config.yaml
n_layer: 9
d_model: 768
n_head: 6
n_kv_head: 6
head_dim: 128
d_mlp: 4096
vocab_size: 8192
activation: "swiglu"
norm: "rmsnorm"
norm_place: "pre"
norm_eps: 1e-05
positions: "rope"
rope_base: 10000.0
rope_fraction: 0.75
qk_norm: true
attn_scale: 0.133
bias: "none"
tie_embeddings: false
parallel_block: false
init: "normal"
init_std_qkv: 0.0196
init_std_o: 0.0
init_std_up: 0.0196
init_std_down: 0.0
optimizer: "muon"
lr: 0.00866
lr_mult_o: 3.0
beta1: 0.93
lr_head: 0.00465
warmup_steps: 26
schedule: "wsd"
decay_fraction: 1.0
decay_shape: "linear"
final_lr_fraction: 0.02
batch_tokens: 131072
seq_len: 2048
doc_mask: true
train_tokens: 899700000
steps: 6865
dataset: "wikipedia_en"
MLP neurons of a small language model. Each row is named by its layer, matrix (down: output weights) and neuron, and shows model dimensions 16-111. Each number is 128 + 24 x the weight over its row's rms, rounded and kept within 0 to 255. Numbers have three digits each. A neuron's up and down rows have the sign that makes its largest values positive.
After each neuron's rows, "raises" lists the tokens whose logits its output raises most directly, leaving later layers aside.

L4.down2537:107121120150159124105124145116119102106157159176108119119123137124091110189089141122124085122134137153149117000118148111147089172145130104161149122112113052114102103146133137121095114140129140143164138155109121144151110129157132139160139101094108096139142137097103089112114124117146128103
raises: "Un", "One", "The", "Over", "Ar"

L4.down4027:169126158127145133138133167110120116126160121056140096148160126138168111107109108159095136120131142102113130168132154171167130081112113134152125145112129147126099122127109147139067095103154152106136075126149152166109124127129127138139116121152147134152137162111130118102122137154075116146
raises: "II", "I", "iny", "iva", "una"

L4.down516:101188092127122116143141117134186084113101152147145146126134130121131115083137131193095114139120164112159159102117120154106131138147119110146121113099138090102106157124124112152121150153104087115132097136133120117103130168184112106122124109100130089110120097090149123144150080129163130060
raises: "hr", "hes", "p", "h", "iar"

L4.down2540:135121147101151087167136112093132136141131121134153193153117083131123158114104151112101152114130142139113115054113111134106137092155154124125125109127147133149123127110117130118100130121129178119109114103133115125107167141104151128137113132164155107148143118121128106094131106131144129094
raises: " own", "tor", " wife", " entry", " role"

L4.down1837:157127137169148120138114135125140161147108108127111158090129148142148144138109118123134106164098111124167115147123145141148164103085174128095097121106128178101171134171155131116150134120125118135153118203178163132125168119145127126155110148130147136079123116122129091132134140154132102143
raises: "ur", "ues", "ue", "ude", "uk"

L4.down3941:120114147171107125111149120134108109078167089091149114122104117123111156133118104081114069124206139117087154118143147112152110112165134135103163154133132094129126108139108169149121144136102108164112092144142128137131128123135145109090087152159123082141155137117143141098134128122128083080
raises: "ally", "els", "ki", "ams", "als"

L4.down1311:153125114107134175154096179156128124148170136078114158085083132090132095107134110141115160119151116132109067000082130158161131122147142169095115087119169113144083136124099157117143129174120098145144099136116144132141158137113118172125161107138111125129164093133121125134147109127176124164
raises: " there", " it", " they", "ea", "get"

L4.down1319:116142114107163127099153093112147131151148125103124116113102092130134096120138121109090135166107063133151147116146118180124151091141103103129143135185151153130109099146126134110118134127136098162114158169131120148093141105146121134175128124131136121113111142127117139150127118132135091106
raises: "ball", "work", "fully", "tal", "maker"

L4.down3401:117087123138132123174133123165145185114103134103113118125117113129126144130136095147066126100132144125101085121128135133138105115087130178118116178151118168169117131104123129097138200109106138125152092179138124123124109128124154092127137123143100182108110153127144176118110073146120122121
raises: "sel", "pet", "fect", "spec", "vis"

L4.down3933:129158154149140141121108114119125132096165151124082111138114125130136122122149127163149111107148123105072138014106097148097147138132135120147144067109097161116119132129093086136128112162107130137124140146138085133165118067129142148136114156135108118106115126134149150104094103134105145076
raises: "\n\n", " On", " At", " The", " In"

L4.down3991:148135078109117109158115114152147144114128098127115155113137103138141150131145134114099138144127123104139154156138116133132106139110091124127130106117031135113152120114147111143108143139120060119116110137127102135093140134101121121112181070173120124150179098098097145105113151133152133135
raises: "ism", "ini", "ities", "ously", "ently"